Weights of a small GPT-style language model, trained from scratch on English Wikipedia: 108M parameters.
MLP neurons of a small language model. Each row is named by its layer, matrix (down: output weights) and neuron, and shows model dimensions 213-404. Each number is 500 + 25 x the weight over its row's rms, rounded and kept within 0 to 999. Numbers have three digits each.
A block is one neuron, or neurons of one layer that tend to fire together. After each block is what it responds to, as a language model described it from the Wikipedia text at the highest values.

L8.down1972:488512424498499535452487494499532502519508492485495516524527514561488511517510526482514495513515483476523543476495535477495500507461487501442474552489573517447469545528504499503499490500504521500473495491499510468485515481502545469503521444463506503502492495510511548465495501502491485537497570486491476502440475488512506468526475522531487501467477510491553490476477514494530496534525522524519550486507530504462478490492497488517466477492529499464538531512495486482495529498507497481461526519475473457482519524530460518514468518500469507523494504491549483482513499458459511497
Digits inside numbers

L12.down77:500487482512475494480540497467462504448494488477476459452510518529494493525510499505539509526509461504515547531522517524519436479487544497503521466515510464552478493501488491503483455506480484555490534479527480497492497484505550533469517505509537506483519490464530510547519499513516485458521506537535470485499470479491499485479547493511512496535507464482507456507479477501473476510484493488486525461503513499531480467495534504470518525486459495500540502484513472512487428421503528529445506493536550458504517496484523488445508475478513496537503496511531458489479467494517504471
L12.down1732:511499507496491510517504504508489464531508483472508446496512477552451473493506519506552531528484502539510555515531504499498463495529491504495522525437530518486513494494478527497537477503514463518530485503489482485480539501476481508520512525500478504502475524501506539496548511507505497494454524518517490509542497474518496519485508534488523460528534496481492477533515508536480523523462491545534489502496505482467486475546509486443508511482480509529457503468534468507465500496476502505485503477513531499530520478513507498512481502484489501552511523530542479484518509477543528450
L12.down2396:452513515499453533545537537467521452519530514507515484477493495504495526566531521479525516486500515524524504505514519508503480540521536494497523514457499510508520514468465510530517523507495520524504492492529481488500529496528463511489485551515481540485494501508477541487522460497548503429506478538495478490506455494526497452514495444516549493479514531453468552479496477515495512496523508517496489516478513514485490519537464481502512498477521517540498522478507482491451516494498521477465493490511525474495542498505505431493527515517489520514475475504538484504454468542536516469
L12.down2435:496491485512488454500541503495483534500523456481514487475504499538483509532502515490513505471469496517499516492501510473464454506543541492472500451493496535510537523530478513484520460474485524502488534480498471518503499500548493529477522498516467471464471468490499511490513493504500507528509446524506525500534506503503487507468480473497534450508505522534472463523470453501505534494515513518512512517494494485467471510532524501527498497511480541485542548496488519487538489459511526476467501502487529471478509485497520480458541523474517467544502505544524501503480510458489530500
Leading digits of numbers

L8.down629:504488481519506519481456558488480492474505517512519519538540454500482474500462488512525503548496509505500498520501537526510480508514558489509507504479484447525485508459519477578467494470497484555453509500534527479525532510478514453484502482504505470533509477533502470518503541474481500503516541463466510497504495507480536499499486534527500486530479454524511487483456502523547475499502477560531501454515530514502492478563544475482495480488532516425505530461532461501430510520468501511492515513505537509482500488547528490551548506480451515510473456499493465456533502457511489457
Predicative "as"/became links

L9.down109:555543465500534496497494480524472481450505451487472512434491483518494496493476517463525469536535473496489489493490528524487498505481559497490505511506474497465496471541498497434494503478509508468487471455460530485514500514512445477488498525508483497524518531486468533481500486466504519523494483515508530516501513499490549506506492510518484522486511508440518482489505482495466474493496469488464504506518537489456540494486531518510501512530500495469486531507505491496497466511508453472497479462468484537497526514515468547505451509494496503521486500465528515476544487484498513484
L9.down267:510509531465465508492504484533440472529491499507530522515542490506468521486505505473469495520510500517535532459515489487500512502477511511511539484518533482523512483515511499515528489492479477521519510510533533529503532489504527465489475509489496521470506493524495482500451473494519493459461521511436480501524480479520520486506522509501516462523472481463488478508556516496492488458479483501504585511504514512493499512481526520475482532480485496479491519539544563475477473481505507523517481534489481487530471516530481537491545523453523514529513514469505512510431494483482505556
L9.down333:513563471573531497504477469479519495481503487458483503506476515535463517491522479532496481477521506481492484472487484462578516494492547521486547514485508494473534524499532525519483478483497505475509500501505493507519501515527494465481457549514511516507535481486515520500539493541534528532496511488500494468489491519532511478548516473517496493495476518453474463513494503499494514495508499489486515498542498466517513501459474483513471471490467530500419554498478462518523462443490530524478536491475553507504504515464528518472510489494483480502495528492492486492477466555550524518
L9.down420:510519464520526501523532514505505527522480523471522477537529537496457513480489498503509439496527492511501481470504488503519475511521466457489511524493506514451520471499489482504459491498462490448549499510497504491518492522517483506505526527495479550556486502520478560450464517469505476523493504475474484530488446546544513502457500540501528499495498442509459515487520504488473513507499504503488516480490465544509463506482469496503539544541510501537513512513486493469477504496510519486536464504509517472494555505474473497503476485502475524502509488484495536521488516499500508460
L9.down456:564530498481492518484484523478464481470484469481488484492468505516513465555521504524490457433506492546518516473488533491476512473531498466523493520501518527518499485529530490531472526484524548471497503460525533484541532540566456546518509567531452534460465474530456498496532489526523502519440528502503460516505475479528485507453492482485496499509486470493480513470481515515480546516438516476519499494479492479466519478519490458498512485486447513466485518474535496514516512500513500460487508486460507517489506531527518460496486495490502460484484481508493492492442514470519462470
L9.down831:482524507492518527483539495464531492488556447545490536486505527490505524483507504446499490504504508522482505498465470479475492509563534486532496486478517514506530494519545498498451446516453473501469475528483487505535511479468495472502523502541476480507474479491482454522503505492516471491497497513545492527495529530494485466481531498481503472469497525484492471511491505507491495480479529464498541498539499469483529521501517557483517516505478504504504483546496501497495533476543511518475520493488510459516499489505488490528513450502470508496537524488541437513504478512481530531
L9.down908:499503553459496479501515492497524492494477512499498525485457473492474494510524505469491527540486539488518510489462500492475499463527533531531490530506517491495496502519470510485495485469477485475475497516524486497481486473526484539481485539481517501510463491488521486488484507533479524539530535512526480521463469498542507536472528483513514485470511506525525469518524467497470477528465508540478501530538494522494507454468486525534510521489483470491543495475457497491524468504502509533472541538487522501468461473529512543556475498510499487492484494482523461502491503538466492474
L9.down1122:505479488476524516527517507495480492530498528456479511519520520475518473549485452496475491445521474525464499495468530522502493471484518536489467569486537494520458484507516516485482505496492516491492498516494532455472512531514522493472524502441493497550520529489536535503490489502511538501459484482461517530469467484533478512493516474455507485466517496491463511551478481527520522481514515444511486485498465464477554507522498507501543523512510503482482523499547475522472489510485507529435500499512512508544490525466530483481508481525476505465517525466508502499545510503475515511
L9.down1243:501492506521493505481489482519487498484549532521504508467504497523476485520524523489482471508508483480500474549510487470437447539494467471460488518484512526464495522510499502468501478494522497512478508502473555464508500477483488485557472543512507490474512538473499499502506518527524493511488505494493488465505530499480497486486491475505466487512505464535507486489483510539510485532511525496494518499509528465440509529458539545514512471491520504420530510535480524453541512495512554508490501482503513505485506555521532494507577477487509536496468498498516468490479472498500540511
L9.down1265:490527479488468494511556477515482496519481480469497497498509463457452449489496499517461497476491532527492506505436491465490474445509537477500506503497561554524502482534506512508519505496500532520476518502510482498518494491476513525500442492486461515483486492527513503492495526475470482485502459509492455491518484505484525511499477534494530497479508508480491543526482518513513503514478545501457495522536499513530507509497486496493516495543516523530504569486486481501459454527520513486482481466523496481491501489449495522485471530542442486500490455496533503495492545511535466517
L9.down1539:505473533511491517471489426464474501492519450521499511488485503489475480452515546525472517458524473521500505507495488503492443460515549456503562500476478503443543546502513506484497499541501539481531485504490534507526490518462488502495504491510471494517545515535506555496507520467548499503455526522519488492515514478507484496494503536510545476485475471511496490474554483512463505464506506504514506482502462450502503497497500515489457513485497444530476509561499463502494489497493495487534483495514476501537530448473506541504545437435537465514498493506505532471491486522539514511
L9.down1585:515483496477503500489498519529530505491498510468503481468509500495534496498481511515521501520545480469497501485484473496500545468535507531528517542489502509509505515443478478533472541482487468490488467474512490467516519497494500529494537467506550514529505480519534496459508523512504445513491506545509512477523500496467531471520490530510493485499505474509504498516522482496486450500518468526491497491470502482523489506482492539494544548503558490512535470500516506510470518505538458500484511498533479543521503508480452530533502516492545546511530501491491481493544502522475529527
L9.down1760:493495524513537530498534473470488505509467484513457464496493471530497503521486496495487480491480486526496489495488499528464477472510516516491492520499536488477476498490484513499484501437470558558505506495552524525549478464489521503494496492527495558464517498492549526484528528499510499501491525514506503516470502526491571455525470504513492511502466501489510496502477490493462493558491501511498472479525477494456517525521526546502482520527547462487467491493536479492494512519503572526482482476510523456530501488523475540514572516481502466500519513509531510483504534475549532516
L9.down1875:481540514482519443494519544491518514511529443533535514530536535545496478528508507505510572543527491528511513485513520463489452471494469446487474497501481495514515531519458494502498510532497503481470443487500502499495513491514493503482510505497439477510499500464499498469491530502555529494498488477500514491516498496455476486512494476489517502516477468493488550519506493502475556489489542487502486481493486500516565489498491511468490485493509540481539515520501489472501460484514481483494535521564486510529472505488532526501468511502452498534461530481503486490426507479521522510
L9.down2219:498514493514510498533484484493533488490481504473485442517531521522489467546550477466534484497471509499498474476524507470499526509467489503476487518491440530478493496523529500519495487472499500520472501518573465504579504497461511492502522465501525482534489503510496527531492500461550506508508508492481484490513570476466507500534458530451498505478463511474499528518535506472499527512542509447506511521492537488482494475541510502490478529491514538484444477510511521538514494513480477494504495495526481461481530480498465510551463491483471482560515524502493522514488471517518509496
L9.down2343:512512523480475494490487478498462477534515501486478515432520523495490437505509481484481531516527522481507454453458499480520507429501510540500487510464530476498475511517479513501506521472473480474504483486456496505495528475474511502528490470483480526496525497514498547524551504484486473516520483490478458499498534446461479527491521464489485547528485481488530499490535496543518501504490530504519497466453510499506521491474463519514483488500526498473488520484494516478447474501505489481484533433473530478508494464522523547540534509508521479503522519484505440499464532485483479492
Digits inside large numbers

L12.down1590:555477510476488479478510487475465486439489535514480481491537511505504468487517482506514517496487495524483536563529439522493533480506501471519504500521491556453454512505505465456514455508479482479532535469410508506477515515529506459497542486509519503486505492466530540529495497513501498492531556478519493493486512508524501549458481472491553494512523518480481493500472520514500499498536498507530487488487500503479539512538470495455512504516513516477435522523464503542461483499452481481476520469467534486525487515472518470518528514487465490511540479467554509468522487518501474506
L12.down1942:468465472532486494471509512542532519490538477490510493518526478517488490541488510520518535473464509487517467496568528534515525506514477479473487529484511497495446517507462537520506465531459484477505505545490517509494497524497523535489500522522499496514499476527492531530499503472477468492474491476511527488502487508497551500372504482465503497456492464487479497508481519475531509451511495490477539521522525520497511493598482467512485476472523524457395590541506489500489535476488496504497480508451467510489493524464496508498480494503464487515495465513517497526505492504512496506
L12.down2347:543482464471497528501525479501451513452548511504460481483502499477493543520499508537524503521527475512490477506515505483482512498528509471507513519532502502505507541491496492503491505487477514471470494457495480459532495500492546481486505435489534559491487518495474479531528462528520507482502514509513503483467462496523499525498525492532515528468453520508516447515518416485503501514500501471502508479480495551487497517530444538487531528517488521513461510503518513555527493475539484495495539501460539511469486486494463508466478457527518491500506499473493508540481511496464507513
L12.down2536:522517530475488484508516530479486498457496492457515520524505487546475515521462499505507498485480467511518532496492485495477528468503500557492502507505520484483473495510516462516527500532533535434475521501509520479521521483523501551507513506453496533495497466508510529532513492486455522505520498435528492542475525492487515514414469490533478506483495454484490451487496528468474499512505523490533486495504532501529490486572515480514476530495485476441498518507478496500495533456453500521535484498446547507456531515486499477511474508465503548482502450492477490477480469443519474495
Post-subject copula

L9.down10:470462559462540488477495488467538471508483447526510484512525452475500507478476515490541523504482514508524503535450454458473496581482488501482475524491501523514495510498452517510511490474484514470498520465474500529492549502506466502488514510509475510526496513480488472472468534488484500531473492509480500536525502483522486483480511534517518515500495481491476482506545498519499495442486529522503536496523502496556537539452457518485484512514460505494507513488468510477470517491449498490522514502535508483517440489514501515451509496497506513525480532486528452507487518471496474497
L9.down138:510562487482518512495517493568489519480503482492524474512515509494487506501497506504552512472529528461549454458554508488505487516536506482511509509534509508522539455509516486482487498501528493514513512466536534474509528526514475541462475459516503449524468500456503529540502512460476494483482473496520509466486487463487498490499479516501500469472504527497450468488484476473476493538499460488480534495523509485521516487512475496466526542543490534493523521478484526446500474507521533498486473484524512462459507494451526539466524481485542476485502556523520499465483497471521466459
L9.down329:498500525502527541467488492485487483427488484517506502482493517501532508521475504480482500490512526524508497479480526479525489533532502561505525485512541530502508514500508543486561527488541485520471465526534483499537537479496498482516485473493471486513469489557528520523500504544454486465484516493456538499507492524573474505511505472490493467488469547500457508523504454567527526495503500487484466491519524512479545485492529461487500472500498485499473497483487496508484463458504458503520506501487491520516496515497498496505503462497522478499490470529469504525529505484507504524
L9.down430:466474542482547503530491455480467510510487488551500447526509498484465504509511487483497522514476527509496509481478493475472501517450505492462488500550500522445476500505453476495485540467514506479485536485518502440489544498498479504498461526470515501471469510474508493468512495524524511534459485518522536483544518568500513509452493477519510520487480509510503487532500516536496462455464486511521498481527488481504534481524478525491535501466469482501496501472478527476484501487497490485514483475528506482539520492469505508482515458468480547539503494527529528503490516495495496497
L9.down492:529470506493476491520486538515531499466460541508483528433473494546486484502514487489450486520477544504516539529478481502505488513522540482517480541503487572505476519504485483501463493535528511503475484507501499484497495500553525498502482533528479478493528481485483456498478534532465494445534536503492479516483472486541496490469502540466518528527495498521524506520477487480475541473444508480482489520482503521481498511520448509480495543506514431532469536493519507509442570510533510517514498555480561519478497498484485480469457534514502453512485462513479536499479538532472479462
L9.down662:508468434484500474502471498515483457521510502528495498488524517427471502495460513491488544495520478524499494487443509471460501497492484488486508517542497511479480498458502519454505495530520523536506467494542531506484491500462480450509517466536497471432489465475483461445563504517468534531527502497488480515521519526552504511471535498563479531501487517508497528466500496480499486489519490487473472443507478469504487520531543463454524496517500492528483483485532511500478565507483479488507532518508480566490494533558524504526513482525514497506522530522529491497537492503514473569
L9.down899:544448472522504490475500503513529524508507524493511516497477478512503492492518479465491504467475489485525476516527473534540496503499525520464551497511524490497519485494529537528460486500497492479540506499480475531478518468527441432485497460468533527483519454498529477487472483481508438468498469489533481524500495541527534484487508517550504515520530516509473507480526575478496484485498523496483471489493517494509485483486499535521523476500552548470510489459493452568495474485466458455492535487504535540481516526460519545525468493498465460484483505502494440492469527483519500549
L9.down978:541492512499484489493487513497489495471487537557525476517514526524424498509525488486528486474504491473492508495518501493534480504489566505470505475501532510508483506461459490451464482495464511560486536468565527497508522519489473488481510463482486508496534477499538556514523528522502483543471474470500509497506499465513526487538486469493536496493555488506521476489501483499514482488502538486454495499473506533497513492529545580486468471507457521462452515513525489510484480459493547494471523500522529524489491533467478529505476515529514505528466527514462500525481483513533515497
L9.down1145:497488481496467466519467494503508504459542497508471502527457495531495520491498473482490507504511485493501482490537501503489517468566450536521472529498518487525465510456475511512560519524477474472486521497516487506483463486478525474493490503530523476482492566527533512450487529499528513509523514466483486487523494441504489473490548488507537491523518477507502456516446475496547500498496482472527485528498497516502509510531504493512526473487488477500387521529523492484476512533501522450523499489529488547508490482514466462496512460543529482498507525537516493532486477526483499493
L9.down1172:501451513484508486465479509488549522490477531487511452476500551516530529533483545477488501472512485518510493466535482499504507528474537471486501513497492501474515509497524482485520519465524514492499471490427499524467519469482470521513504473436504489531530501515550523468512548500465510543516526485533457486484549491511514492470532447435484500478495485489455532484504487490506504522506471520498482540524506483506533524489507492501521471501520523500434483469500557523477494476519469490469490490527498485491500462511501458476497495486452503479511486501482494520491502538445491503
L9.down1221:498484514489506479481494516524502503529511520473422550497467464489497498498488504482550547493498517526494500507505469433535507504529518535533493501466515528522465464519495500493492481488537486536476491533526481495513503473519529470479515492511493509494503487497532452513493517455444492488531500478443506515514479465500499530493529516529524543499460506517503452475464500504514535535487527487491466501501482516511515469540501522513513509504467521507462546501546485503490489470522464483487489507488491501501494500505543442518539463458462447496450491501533474513507501504512515484
L9.down1412:512500482548503552474534544486528524457495468548520523518564516529472481515489495504523499517494471517472519526517493479488498545496481469474490479531488526500490493487469520449486480521523472475487543503489497549478487507474499523505511500500466513434538473513463482516506551496483495484497475452496456516477501507541542506407493505499501522506517506501544495498493488501509530471496442489502514502488473457500500508526484504473498505523485511461441524510481548496494522478484530483480552519486530514503510511488513464451497510505488553468455442482506516514468481528515530478
L9.down1850:481507506477548486519527501474501503510522462476515505538496529481484500499508498468468496438468518496525523513480504547526461493535516491502539550473459507534470510521500537481532495450518503489469468489513486524492509509492453546554471474539478459527522469463504497475525489521499498475450485413491480483453503507473519489548494513483486493474496529491465519530482504476514476526496507494498493514495486513493523477487524507493474530512504510472465489514507476501483568519535518516514517505523543497498476497488496488493518476492558527490509484493486438508492528553514511537
L9.down1877:514492550545464469485495504531502492484500472474515512488497508511525477524520478483456479516516480508525553500494530517472515527495537490489495496557484539488430494470475508507524527514497494498487451493507487516461456496473466496525514473496523462495481505478508484504507490542514541499539460450449481532512483516460485493508489541501485529546528507515537506494509487526509466532530516522494531504490479468477515522503520530506482509490487513518495457497499528477538508498486500509428516508460493539511452516459508472520521476518493470509459503503526507491560492535498470494
L9.down1999:528467499489482505459515478479496452492520459474544509509530463478466493526497487510490527519511460488500525450494541465495476499489496453504504464477478584489517515529498501492499484498457449487496461449533475519491503520500540481491590518496470529473467505498492493532496538522520513483510491433495458495530523484523505538441506539495446505522484525510524500527511483466491523491562510504455537481473483524482490502489445487527547523502474515487502536500513510529521505471459452507523482535540503504494467525492524482494485505491542519542517519493485513451507461451513522491
L9.down2273:483537503498504513518547467485494534518469522512522464475504495520482510507491510500487480565491479480479501525521513444519456473507528432501564517485484449500483504474481475467526471503514503524514504491511494516511494484556501507497526528524516448487469509518491509526561507474495423518488474504476485468519537484500511504493507503507544514499501483502471499515496496484442458438508478498494474492508514503532491506483519538507466508494511531536483467477460542475473544501435476530451555496449488500505493541485483488498472479490488516482500485523492480477469502523520534479
Evaluative predicate slot